Part of a small language model's weights: capped logits.
MLP neurons of a small language model. Each row is named by its layer, matrix (gate and up: input weights) and neuron, and shows model dimensions 480-607. Each number is 128 + 32 x the weight over its row's rms, rounded and kept within 0 to 255. A neuron's up and down rows have the sign that makes its largest values positive.
After each neuron's rows, "fires on" lists the tokens most often at its 100 highest values on Wikipedia text that the model never trained on; "fires after" lists the tokens most often just before its 100 highest values on Wikipedia text that the model never trained on.

L11.gate1030 [162 126 174  82 176 156 139 138 117 139 160 127  87  83 141 134 161 131 128 120 124  93 128 113 186 140 150 175 123 117 119 149 182  97 135 120 208  99 163 128 161  96 135 111 106  84 134 183 127 170 164 163 130 105  81 109 111 179  81 107 114 133 120 129 124 126 148 112  96 148 112 181 134 137 188 144  92 140  58 198 121 165 142  71 135 113 102 109 103  68 112 143 126 118 187  85 129 156 148 111 105  75 144 125 138 121 124 145 167 142 116 124  86 122  94 138  67  67 147 141 125 100 155 135 123 119  95 149]
L11.up1030 [128 104  98 179  69  75 182 142 145 113  97 140  90 124 141  84  66 117  94 119 149 118 139 105 134 132 125 149  94 171 155 145 191 117 148 117 135 142 163  86 172  72 167 151 155 113  92 112 146 139 187 152  89  97 117 135 140 139 112 119 130  84 107  74 143 146 139 137  49 100 133 144  95 154 104 141 107 114 140 124  82 128  99 187 135 157 156 139  89 149 106 132 144 109 117 157  80 124 201 127 124  66 119 167  80 185 128 135 163 152 124 147 100 108 143 131  95  93 105 109 161 109 184 156 150 116 112 174]
fires on: " | ", "1", " |  | ", " | O", "0"
fires after: " | ", "–", "0", "1", "3"

L10.gate1680 [183  88  75 114  71 178 121 201 167 165 163 181  70 113 129 144 116 140 107 110  60  92 129 112  96 121 140 115 171 134 102  92 108 114 145  94 118 108 179 121 141  82 110 132 163  92 110  93 119 196  96 164 147 125 106 138 157 143 139 119 132 131  79 148 112 186 169  86 113 144 121 122 165 146 147 115  78 184  66 193 196 105 130 186 108  58 136  97 120  61  60 101  98 128 168 184 141 142 105 175 118 153 188 106 148 141  95 175 117  73  96 147  74 110 111 150 141 137 107 127 121 137  98 130 133 114 190  84]
L10.up1680 [152 174 163 138 114  88 112 127 136 171 142 192 134 125 151 158  79  91 160 105 139 136 103 149 147 150 102  77 102 120 115 127 146 140 161 161 183 193 188 127 137  81 166 135 117 168 143 141 162 200 142 147 127 124 118 187 143 119 151  93  87  76 149  94 162 182 106 105 118 129 152 137 138 129 116 173 170 165 103  76 132  86 133 103 113  92 136 139 153  96 127 147 183 104 116 127 126  95 129 111  50 115 114 164  93 120  61 157 107 109 106 130 127  66 127 162 131 162 136 145  92 115 112  87 126 160 145 103]
fires on: " | ", "; ", ",", "."
fires after: "1", "0", "4", "2"

L3.gate1488 [131 116  94 136 135 117 122 120  88  79 167 106  63 195 161 151 104 136 135  94 132  67 114 174  99 145 114 145 174 114 113 148 144 121 195 126 173 142 139 100 160  92 152 157 138 189  87 189 124  88 166 176  82 117  78  74 111 172 136 140 181 165 168 126 148 128 131 120 120 136 129 139 126 124 137 101 125 146 174 206 151  61 174 182 143  56  99 137 148 154  79 156 135 163 133 116 146 122 119  95 119  49 123 125 139  99 122 169 135  91 137 144 208 126  91 172  90 189 140 104 159 118 157  81 104 124 137 151]
L3.up1488 [131 109  76 142  97 124 161 163 113 158  98 133 138 171 175 123 115 171 214 138 148 143 128 120 138 110 129 161 107 101 121 160 173  89 138 132 173 194 134 165 111 124 162 134  82 113 130  98 145 121  95  95 108 119 168 115  56 136  83 100 173  75  84 134 175 128  92 175  87 114 115  89 144 170 149 175 120  91  55 117  91 134 128 146 122 153  59 130 124 139  94 123 126 121 103 121 174 176 189 211  80 150 106  96 125  78 167 107 145  73  75 104 120  65 155  76 145 116 141  96 184 155  75 164 129 175 175 100]
fires on: " | ", "1", "0", "2", "3"
fires after: " | ", "–", ",", "3", "4"

L3.gate406 [147  66 128  96 197 102 149 198 156 142 152 183  79 136 100 163 181 117 145 161  63 138 137 183 164 110 182 128 150  56 186 121 202  97 146 151 112 147  57 152  99 142 114 160  95 205 135  86 144 107 127 119  95 146 151 144 136 110 148  92 130  75 148 135 180 158 167 138 141 137 127 153 154 144 131 149 114 166 165 145 126 143 113 149 115 158 117 210 115 124 108 130 178 114 138 127 120 123 127 138 129 157 206 153  92 112 155 159 109 162 110 109 138  56 114  83 151 140  95 139  72  42  85 105 158  85 108 161]
L3.up406 [ 51  97 130 118 152 113  78  97 139 181 173 142 121 111 129 169 115 197  97  86 181 123 160 119  97 111 180 171  73 198  81  86 130 174 139  91 187 153 106  88 114  97 122  91  54 109 103 163 131  85 104  56 174 125  79 114 112 164  87 167 137 125 137  83  83 149 183 182 157 105 182 119 162 169 119 150  86 122  67 143  76 117  93 151 129 120 157 160  79 172 138  96 161 167 128 173 125 163  67 137 102 108 119 131 152 109 138 163 129  80 130  67  89  96  99 151  80 149 144 176 154  68 119 147 169 130 140 104]
fires on: " | ", ", ", "yg", "; ", "at"
fires after: "1", "0", "3", " p", "2"

L3.gate1040 [171 162  92 101 172 138 120 139 200 112 190 125 120 150 143 155 171  95  85 142 105 144 119 142  95 135 135  88 151 183 131 144 203 176 120 143  95 159 115 128  89 158 153 136 186 131 150 107 154 154 110 129 114  86 146 111 137 119 174 132 166 225 140  76 162 132 101 113 175 126 120  83 136 110 108 115 141 153 190  91 173 147  96 138 114 175 132 210 113 132 119  69 155 134  94 151 119  93 187 122 106 167 190 123 179 112 133 149 110 111 123 125 131  88 148  97 173  86 103 163 101 143 117 173 102 199  73 159]
L3.up1040 [200 210 121  78 169 135 101 102 141  83 143 156 120 131 116 117  64 145  77 148 124 122 152 134 133 132 121 126 114  85 148 149 115  74 108  92  73 226 115 117 133 153 102 165 126 170 115 116 132  98 109 132  72  72 116  73  91 151 149 139 146 173 125 104 142 129 104  86 139 145 127  96 150 112  98 101 144 157  77 130 161 124 160 139 109  84 106 140 115 135 160 165  83 100 111 126 121  84 139 149  88 104  71  84 131 150 185 168 148 113 123  85  90 115 145  66 116 135 131 163 127 122  99  59 111 120 116 115]
fires on: "1", " | ", "2", " |", ".", "3"
fires after: "–", "-", "20", " July ", "19"

L10.gate1100 [142 174  60  97 162 156 126 124 109 105 147 142 116  59  79 162 136 126 103 111 132 116 143 118 144 153 130  62 136  93  51 111  85 153 135  96  77 174 127 125  74 124 134 172 179 149 153  98 143 180 109  78 146 127 196  81  85 128 103 161 135 121 105 129 121  34 132  94 145 150 122 137 120 205 164 174  78 152  98  81 171 151 141  98 195 115 155 146 117 146 114 138 124  90 199 146 129 128 173 134  94 175 139 124 126 131 128 143 108 115  73 126  88 130 125  89 153 186  89 146 137 127 136  91 125 128  69 166]
L10.up1100 [124 118 142  72 159 183  33 164 139 132 117 189  65  96  52 148 135 135  77 130 120 146 137 103 176 164 156 110 165  56 185  91 116  58 157  81 130 172 109 134 111 112 139 114  92 158 139 147 134  83  96 144 107 173 170 197  79 124 105 158 197 139 118 107 134 120  62  97 162  84 162 126 135  88 128 145 101  42 151 153 119  73  94  89  91 128 216 124 134  99 127 120 179  97  77 151 172 182  89 155 113 233 151  98 133 133 215 141 204 101 156 117 117 155 114 123 141  90  60 120 162  70  96 171  97 202 117  79]
fires on: " | ", "0", "1", "2", " Report |"
fires after: " | ", "–", " |  | ", "0", " | — | —", " |"

L10.gate455 [132 130  95 129 157 184 146 129 107 127 102 103 112 110 128 171  92 104 133 175 179 150 154 151 116 146 105 128 109 135 132  99 123 128 119 127 150 116 133 142  85 137 121  35 140 136 124 171 109 127 105 169 139 170 133 139 140  62 108 111  75  33 117 133 133 172 129 137 194  90  99  99  98 163 181 164 142 157 131 111 124 115 167 127 141  87 130  88 107 154  41 116 104 108  66 107 146 127 161 117 117 131 122 115 134 105 129 167 151 168 109 150 153 161  56 110 109  96 112 124 148 134 123 159 136  82 162 140]
L10.up455 [158 123 150 150 141 130 135 104 161 158 166 102 126 118 113 134 144 156 185 108 132 170 151 153 116 153 152 179 129 227 107  53  94 134  95 106 141 141 119 121  87 122 167 109 136 140 137 143 112  79 201 115 116 126  98 155 116 189  99 144  98 120 154 139 144 133 151 123 168 178 101 103 129 118 123 157 183 121 151  78  82  64 150 145 129 173 207  81 114 103 106  89  72 120 120  88 156 132 125  99 136 135 113 169 153  80  94 131 123 130 122 163 118 136 114 122 137 152 133 205 141 157 129 134 119 101 174  87]
fires on: "0", " | ", " All", " | M"
fires after: " | ", "0"

L11.gate1248 [126 140 108 130 141 148 101 169 147  91 206 149 118  93  70 178 116 125 115 141 117  80  99 148 133 174 206 153 200 148 132  92 177 121 133 166 122 156 146 111  70 114 128 104 101  81  89 114  98 150  96 114 124 133  73 119 111  68  99 167  89 107 112 137 151 137 116 114 131 156 107 106 179 153 158 117 120 194 158 133 127 138 124 137 166 191  80 139 177 174 122 184 184 160 134 172  96 160 101 130 147 137 139  93 126 129 143 119 144 109 152 107 154 179  92  94  97 130 163 107 137  95 140  80 181  89 106 145]
L11.up1248 [101 151  72 114 104 159 161 164 113 158  91  83 113 170 137 139 100  92 177 137 119 146 135 104 165 143 132 151 148  98 131 186 209 123  86 111 133  93  91 178 134 203 177 129  99 139 115 113 154 104  94 115 113 136  83 128 162 188 139 125  95 152  80 129 122  38 112 100 131 123 108 190 123 130  99 149 109 101 152 131  75 107 149 132  84 151  86 129  89 159  63 171 157 170 129 149 127  83 140 148 106 171 144 105 116 187 149 101 129  84 103 116  89  90 110 152 126 158  89  86 131 107  70 116 126 160 148 126]
fires on: "2", "1", "| "
fires after: "- ", "\n", "| ", "–", " | ", " to "

L10.gate1164 [134 118 112 132 160 158 160 108 146  71  61 138 124 149 103 164 126 145 154 119 175 134 135 165 124 151 141  68 130 194 102 135 187 122 193 112  47 145 155  89 180 123 141  67 121 173  93 148 138 149 170  92 131 111  93 109 136 123  97  65  76 130 166 146 114 163  76 112 125 103 158 147 186 149 172 162 123 173 108 129  68 141 160  99 150 116  94 104 108 126 135 146  52 139 176 119 133  66  84 116 137 130 154  98 142 136 169 118 144 130 104 139 102 152 141  95  66 113 169 138 151 160 107 116 136 178  84 172]
L10.up1164 [137  92  97  97 116 169 165 142 147 131 171  96  44 142 142 110 119 126 129 119 153  92 126 102 111 133 175 140 124 141 126 115 144 178  35 115 169 152 137 116 101 102 114 122 130 152  58 124 167 129 166 132 174 102 139 117 138  90 178 120 198  90 107 113 123  88 135 129 180 120  79 127 170 125  75 128 133 165 174 147  90 118 141  90 113 113 169 114 113  68 155 166 113 133 106  93 186 109 117 133  72 154 178  97 139 108 150 173 191 142 120 118 159 158 130 140 107 142  84 163 124 165 119 100  65  99 129  30]
fires on: "| ", "\n", " | ", "| #", "|", "| Party"
fires after: "\n", "\n\n", " % |"

L10.gate212 [125 167  99 160 133 125 169  87 123 145  72 201 133 176 146 144 127 112 178 101 122 100  97 158 126 161  84 190  94 102  79 168 150  73  99  79 142  74  69 136  94 104 145 144 136 209 110 211 158 129 131 116 133  92 181 173 136 103  98  77 168 105  95  97 183 120 184 166 112 108 139  95  68 123 139 117 163 148  68 157 102 137 126  89 180 105 165 114  69 129 176 177 146 155 119 119 119 135 153 140 177 206 127 125 168 182  93 105  85 142 104 184 194 123 105 121 104  50  95 161  81 102  90 124 106  99 148 127]
L10.up212 [125 137 123 109  77 139 132 101  91  94 126 163 125  97 106 110  90 161 156 162 193 154 102 113 110 152 119 168  71  93  85 160 106 157  92 166 135  95  93 135 124 127 140 104 118 190 153 146  99 146 120 140 152 100 152 109 148 174 146 122 141 189 127 140 169 153  95 107 191  91 128 107  79 140 114  83 103 163  83 181 179 150 179  86 107 149 148 154 155 129 103  89 132 166  95  73 105 141 131 152 138 145  88  52 154 126  99 112 134 216 123 123 166 118  98 149 123 129 130 118  65  97 113 154 142 132 114  98]
fires on: "–", " | "
fires after: "3", "2", "0", "1", "4"

L11.gate1243 [112 151 140 111 123 186  97 153  85  95 147 112 168 119 143 165  58  95 102  91 157 136  92 153 109 133  97 119 117 121 141 139 102 148 135 115 111 116  97 160  68 131 156 174 112 150 121  94 136 129  81 167  97 139 136  75  82 133 126 111 116  93 107 142 135 166 145 110 137 182  77 107 137 128 171 122 145 125 132  78 118 132 129 166 147 130 138 118 139 153 163 113 149 126 155  93 110 150 176  93 115 137  83 125 137 135 169 112 169  82 158 186 176 133 120 153 129 189 102 122 113 143  85 123  75 165 150 120]
L11.up1243 [ 97 155 103  87 145 115 124 171 150  83 112 119 146 136 149 134 136 147 219 132 152 167 142 127 132 188 124 107 181 128 180 174 133 178 103 139 142  90 175 118  84 119 109 160 168 121  75 110 167 138  94 115 129 100 159 128 160  90 138 149 158 144  61 126 105 106 116 127 118 178 156 123 160 117 120 107 158 115 114  93 109 135 112 123 149 122 158  85 173 100 114 129 128 139  59 173 150 184 108 124 111 100 216  91 161 128 100 156 105 151 143  92 139  70  71 108 117 128  73 128 185 170 173 126  91 198 135 109]
fires on: " |", "\n", "–", "0"
fires after: " | ", " |", "–", "0", "2", "3"

L10.gate101 [ 53 133 133 176 110 140 180 108 190 147 210 150 129 186 170 132 131 129 163 147 125  92 163 109 135 126 160  98  97 118 114 122  83  82 161 143 109 102 134  87 141 121  97 101 121 126 144 169  75 103 122 160 144  89 144  94 135 126 121  97  95 140 134 131 185 145 143 141 105 155 108  85  82 124 190 145 153 115 138 120 147 113 137 117 130 104 176 127 115 156 210 150 180 123 103 179  86 123 168 124  87 148 139 115 187 113  90 120 146 111 133  74 127 151  77 105 132 161 117 118 154  81 104 124  84 142  86 118]
L10.up101 [141  97 136 134  82 128 151 118 124 196 132 169 130 197 147 153 137 117 152  86 160  31  78 170 162 143 124 126 109 134 143 149  93 122 135 157 156 173 144 102 162 144 148 164 132 145 137 117 126 128 135 159  66 157  90 106 223 118 130 132 140  78 187 215 138  96 177 119 128 108 166  87 152 120 164 107 139 131 116 139 135  88 185 109 107 116 183 158 127 192  74 149 135 110 105 100 138 141 139 134 147 142 132 152 124 124 143 146  89 123 112  56 148 213  83 119 159  95  81 163 141 122 102 148 117 115 157 125]
fires on: "–", " ", "-", " lost ", " against"
fires after: "3", "1", "2", "0", "4", "dale"

L11.gate52 [164  88 163  91 148 207 159  74 109 137  62 148 141 139  95 143  93  61 135 109 126 125 150 130 172 105  60 144 105 133  95 154 127 134 116 143 142 150 120 119 147 138 106 125 149  66 156  98 110 119 135 112  39  70 194 136 119 179 212  98 204 103 116 113 137 143 145  97 125 133 140 144 155 147 146 116 162 126 113 139 143 152 146  91 106 116 115 115 112 121 104 119 203 137  60 148 137 130 175 141  87 145 118 149 113  86 122 138 113 129 163 130 160 111 137 164 187 101 152 130 146 122 117 132 114 175 183 180]
L11.up52 [132 144  86  90 153 103 145 113 101 123 140  91 188 155 125 137 108 157 172  70 152  89 136  93 154 155 145 129  73 104 111 119 137  86 132 106 137 124  94  81 118 139 126 116 166 113 144 108  95  96 158 130 103  80 118 130 103 142  91 154 138 164 170  95 133 161 132 125 181 153 181  94  95 148  91 134 157 159  71  99 195  92  82 119 120 147  85  87 116 163 113 102  67 123 121 169 150 102 122 172  94 150 142 191 158 134 106 127 154 114 149 124 139 150  74 185 135 151 212 119 126 131 135 158  93 149 145 157]
fires on: "–", " | ", "-R", "-"
fires after: "1", "2", "3", " Al", "0"

L3.gate71 [175 123 110 173  50 190 109 140 167 132 166 114 142 134 122 175 136 124 138 149 220 122 147 147 155  88 147 153  93 126 148 127 121  87 107 123  95 124 145 192 160  79  92 165 112 129  97 155 206 142  81 172 190 177  88 136 102 220 111 144 137 152 136 132 110 119 121  88 126  93 158  90 126 100 119 147 157 178 137 151 119  86 145  79  48 136  77 128 131 150  88 111 122 104 171 201 122 125  85 148 123 145 151 162 126 108 186  70 141 142 137 180  95 115 118 154 158 151 135 140 176 132 165 125  67 154 141  95]
L3.up71 [179 140 124 132  91 126 157 139 119 104  98 164  97  97 186 148 158 172 150  86 134 106  37 101  89 148 180  93 141 228 135 172 142  93 138 150 138 115 124 135  81  93 165 133 141 141  61 138  64 183 142 120 146 140 122 149 121 130 148 146 150 134 159  89 104  93 146 125  86 148 125  90 131 135 126 108 117 192  17 136 178 138 144  95 177 111 144 176 115  90 107 136  97 122 123 128 199 111 135 130  93 154 145 150 106 160 112  94  94  70  84 110 114  81  80 171 127 105 119  59 152 144 139 129 154 128 122 129]
fires on: "–", " | "
fires after: "1", "2", "4", "25", "3", "8"

L11.gate1427 [113 191 152 108 167 132  97  56  94 120 160  64 149 117  89 127 170  97 104  68 156  81 152 149 113 112 188 167 105 136  57  72  87 136 142 169 111 125  89 146 103 136  87 107 149 190  95 140 134 108  82 110 108 180 150  95  99 138 160 178 124 150  96 142  75 149 204 174 143 145 127 127  95  98 157 101 153  56 103  58 162  91 161 126 135 136 120 157  99 174 191 167 141 157 123  42  96 118  80 126  85 162 122 116 151 115 110 116 144 195 105 144 107 143 117 125 197 137  90 113 145 102 151  84 126 141 120 144]
L11.up1427 [129  53 100 107  90 156 129 125 189 102  98 128 180  53 155 135 107  99 157 114 113 127 115 130 137 117 105 145 137 135  82 148 122 116 111  83  80  99 129 133  72  89 178 183 103 153  83 106 136 145 127 108 147  68 140 104 161 148 137 119 131 105 114 133 113  66  71 117 180 173 140 119 142 108 116 170 141 116  92 151 120 152 113 129 142 195 151 143 133 115 145  67 164 167 122 163 144 160 114 119 124 234 112  78 117 124 198 109 176 108 114 141 104 164 206 153 207 134  78 117  82 176 107 167 108 127 119 114]
fires on: " |", " | ", "2", "\n", "1", "0"
fires after: " | ", "0", " Sport", "1", "3"

L10.gate1716 [146  92 141  61 151 126 140 151 215 121 118 111 139 109  49 131 132 107 162 128 124 143 128 102 166 147 125 110  63 129  92 135 114 126 105 156 132 132  72 102 125 130 183 122 111 106 111 165 131 137 132  87 146 139 139 157 121 120 124 140 128 130 118 107 143 118 133  62  99 171 124  88 119 155 154 117  93 136 116 157 113 123 158 142 126  98 118 146 106  56  92 116 151 179  69 116  88 137 148 110 115 123 155 174 158 146 147  90  89 123 132 161  90 109 101 134  78  71 134 148  78 167 104  47 123 139 117  72]
L10.up1716 [144 194 167 152 114 147 148  42 153 140 133 136 123 160 166  62  83 155 109  80 108 108 133 143  83 130 111 185 148 166  73 141 101 159  74 188 153 131 156  65  31 113 120 161 131 131 123  55 130 204 156 140  85 122  93 125 151  51 160 144 181  75 155 166 154 101 185 116 149 104  86 109 141 151 135 143 180 147  90 115  78 117 173  84 149  94 146 159 146 115 165 137 136 118 155  95 150 108 106 143 133 125 140 118 131 143 168  78 139 127 145 128 136  92 180 106  98 111 117 136 157 135 154 131 146 142 127 102]
fires on: "–", "-", "8"
fires after: "1", "2", "0", "3"

L3.gate1319 [161 153 152 127 137 141 134 156 108 176 150  98 116 182 159  95  87 136  75 211 122 128 116 117 145 167 131  84 148 102 148 162 156 135 173 139 115 109  87 177 118 114 118 139  89 175  92 105 102 136 104 100 131 132 112 117 124 122 109 124 149 109 126 152 100 189 119 149  98  71 103  68  86 156  76 121 224 177 224 109 126  85 120 116  63  98 106 153 160 125 109 129 112 121 122 172 129 129  83 105 116 138 103 133 127  89 162 174 177  84 105 181 131  61  97  81  59  87  98 116 124 133 189 140 101 149 177 175]
L3.up1319 [106 110 153 108  81  86  61 109 121 145  87 130 145 110 150 167 183 127  92 138 177 113 162 105  85  88 161  93 165 170  93  89 155 141  68 124 184 164 126  43  84 118 119  50  99 127 156  70  88 153 179 129 177 104 126  64 118  69 139 151 109 123  93 154 122 156 126 116 140 185  96 139 136 143 106 180 127 127 129 202 184  91 117 189 164 133 176 142 122 197 120  50 166 165 134 166 121 123 133 115  98 119 157 118 146 159 124 135 186 115 107  51 137 196 148 115 107 151 106 102 142 128 133  90 171 111 121  84]
fires on: " | ", " |", "012", ".", "006"
fires after: "2", "8", "006", "23", "1"

L10.gate102 [ 79 122  97 130 133 172 120 158 112  81  75 133 113 156 153 127 182 175 131 142 174 185  77 151 120 172  75 118 102 102 134 120  94 126 154 130 121 107 144 154  99 134  94 150 196  78  74 155 141 123 132 185 152 103 165 138 143 133  63 142 101 111 156  99  91 113 142 138 117 117 141  95 150  98  92 101 154 106 147 125 207 108 137 147 138 117 146 163  82  65 147 139 138 149 127 133 125 143 109 133 119 165 157 106 119 159 121 155  64 133 112 124 110 156 122 106 193 104 122 125 149 112  93  77  77  90 109 115]
L10.up102 [164 124 208 133 124  82 101  66 110 119 137 125 125 104 110 134 105 182 183 158  89  86  77 136 125 172  91 149 108 138 118 113  92 143 116 144 124 127  86  65 141 174 146 118 147 127 102 110 155 107 125  93 113 113 129 178 114 150 202  98 143 142 104  98 131 182 132 178 154 118 124 144 102 175 108 109 130 132 121 113 111 132 134 105 197 163 113  98 109 163 122 165 136  99  87 135  97 176 132  93 119 146 136 104 131 108 116 146 135 165 151 127  52 128 158 162 147 111  80 110 106 116  90 167 176 152 149  70]
fires on: "–"
fires after: "1", "0", "3", "2", "4", "."

L11.gate18 [103 100 113 149 137 152 136 108  82  36 151 143 106 214 135  69  91 158 100  51 165  93 108 155 151 141 192  81 155 164 136 145 147 118 106 133  62 156  93  47 122 143 120  64 143 147 120 136 142 108 162 132  69 155 179  99 172 121 145 164  73 130 148 155  94  98 141 144 113  74 121  86 140 109 106 110  73 191 129 155 124 140 134 117 121 160 115 117 180 146 106 136 115 106 173 156  60 103 156 125 126  76 136 142 136 128 161 102 123 128 132  87 101 164  89 146 118 185 149  33 109  85  47 145 134 156  94 126]
L11.up18 [130 126 141 121 159 141 196  96 106 151 199 174 118 140 142 128  96 112 145 117 152  84 121 132 152  29 169  83 156  91 124  90 183 117 171 149 103 149  86 140 137 135 112 115 115 163 137 140 148 135 124 143 116  65 114 132 174 128 157 141 115 143 121 136 111 107 126 131 100  99  73 105  98 174 149 133 137 128  87  81 117  98  82 153 140 179 182 124 162  97 123  37 148 145  80 125 113 142  63 112 130  78 154 149 131 156 124  69 123  62 137 106 141 176 151 182  91 119 101 103 133 105  57 117 123 165 157 101]
fires on: "2", "."
fires after: "| ", "- ", "–", "50", " un"

L11.gate1725 [ 98 129 167 127 101 163 148 161 112 160 121 157 107  82 164  98 124 148 178 128  70 156 112 110 100 135 124 136 160 154 121 165 177 155 109 129 166 107 117 109 105 171 176  79 142 102  76 122  74  86  57  95  95 164 155  90 114 176 118 100 148 130 160 147 137 191  74 150 129  46 134 163 138  77 139 135  83 135 117 189 110 150 118 156  82 158 137 168 126 117 123  96 128 153 123 117 180 159  79  94  63  68 202 171 213 163 153 126 155 152  93 126 142 123 110 161  88 113 135 165  79 101 122 104 108 127 174 111]
L11.up1725 [ 86 109  85 120 112 134 113 142 137 105 165 143 151 136 134 128 100 111 104 149 140 137  92 184 116 173 103 106 178 157 123 149 128 113 154 112  99 151  85 130 123  96  64  87 103 107 111 148 115 104 181 161  72 141 127 173 107 122  90 175 110 127  98 100 155 126  69  62 123 174 124  91 179 178 122 167 163  71  77 167 156 173 150 121 145 144 168 168 167 148 110 137  99 101 148 154 121  99 156 155 135 108 128  82 108 117 132 120  99 198 179 147 129 131 100  87 126 103 160 115 143 145 220 120 145 113 146  70]
fires on: "1"
fires after: "1", "- ", " (", "–", "| ", " in "

L10.gate898 [114  69 111 167 167 150 109 125 161 113 116 125 144 121  66 140 100  87 137 149 134  94 123 201 153  83 144  66 120 125 107 153 143 114 214  73 171 110 171 147 145 134  89 102 117 134 140 119 145 103 113 160 112 118  94 130 150 110 119 130  95  80 174  97  40 170 131 153 147 129 114 157  91 113  94  91  84 147  93 128 106 140  95 137 102 104 145 121  87  68 105 181 119 156 143 107 184 115 179 124  80 125 184 139 108 172 129 205 127 135 152 137 142 156  91 181 102  92 103 116 130  89 166  82  79 129  78 115]
L10.up898 [112 150 171 130 190 120  86 117 213 161 110 155  86 167 111  95 109 170 132  98 150 120  78 112 139 134 135 156 113 156 113 160 122  73 177 125 151 180 140 111 118 146 109 126  93  92 167  60 168 170 149  92 103 104 137 143 149 101 104 104 117 116 136 120 121 119  98  97 109  90 142 157  94 170  91 125 138 194 167 137 126  59 102 136  93 192 144 117 140 160 113 183 120 135 141 173 128 107  86 149 129 114 152  94 106  89 190 114 107 167 121 160  92 107 150 154 135  97 158 124 137 203 117  94  98 129 132 142]
fires on: "| ", "|", "{", "| #", " Le"
fires after: "\n", "\n\n"

L10.gate394 [133 170 108 109 159 122 124 151 230 172 147 155 142 146 137 104  89 111 145  99  75 153 114 127 108 112 121 123 137 120 121 167 165 152  91  81 156 103 138 125  43 197 116  93 134 165 176 148 123 150  87 104 132  93 185  99 126 153  85 171 104 115 116 145 104 153 125 111 158 111  93  56 164 125 128  99 146 123 204 151  97 111 182 133 159 140 107 175 187 109 102 122 176 145  96  96 120 142 104 137  76 121 148 134 127 126 146 115 121  54 101 143 109 155 132  84 100 144 168 179 158 156 165 121 134 139 177 115]
L10.up394 [158 137 173 145 181 132  51 115 173  70 142 110 177 123 132 104 158 159 124 127 130 136 119 100 110 209  98 210 122 130  52 126  70 167  86 127 141  78 108 104 140 124 116 117 206 147 112 136 129 172 121 101 139  88 139 110  87 111 121 180 112 154  70 157  90 131 142  58 132 191 101 186 120 144 142  77 126  87  94 117 143 144 128 154 171 129 174 157  38 113 152 148 129 132 155 127 109 121 133 137 113  74 119 177 108 105 120 134 152  99 101 126 100 130 120 182 107 104 127 107  94 153  57 124 114 108  92 182]
fires on: " | ", ",", "; ", "–"
fires after: "0", "1", "–", "2"

L10.gate223 [172 144 119  85  83 170 169 187 184 112 118 134  99 133 120 129 108  62 135  83 113  96  77 123 114 191 221 105 204 134 110 119 112 147 147  86 111  90 133  75 132 148  94 124 111 134 122 112 167  97  91 111  85 149 184 166 134 114 133 121 116 149 137  74 117 168 172 162 153 108  79  99 166  83 102 171 148 130 102 151 169 129 129 151 126 118 148  96  91 114  85  87 212 166 135 129 127 116 171 152 109 147 143 106 192 109  78 171  91 137 129  74  98  78 131 114 145 144 154  97 116 172  59 131 114 169  82  95]
L10.up223 [127 161 132  89 151 153  83 156  93 138  75 130  97 129 137 143  66 125 147  98 160 190  86 114 107 124 152  76 116 100 113  96 122 148  70 117 130 154 132 112  86  87 130 157 118 143 162 157 194 163 141 126 134 132  96 133 131 191 119  86 174 106 134 147  96 118 120 149 152 143 123 117 120 119 165 119  68  87 114  98 134 115 143 206 147 123 148 155  83  56 147 113 140 152 142 170  48 113  75  91 169 155 150 120 133 168 107 174 139 105 153 186 102 171  95 179  61  86  17 153  90 108 112 120  87 170 158  77]
fires on: "1", "4", "2", "0", "6", "8"
fires after: "; ", " | ", ") | "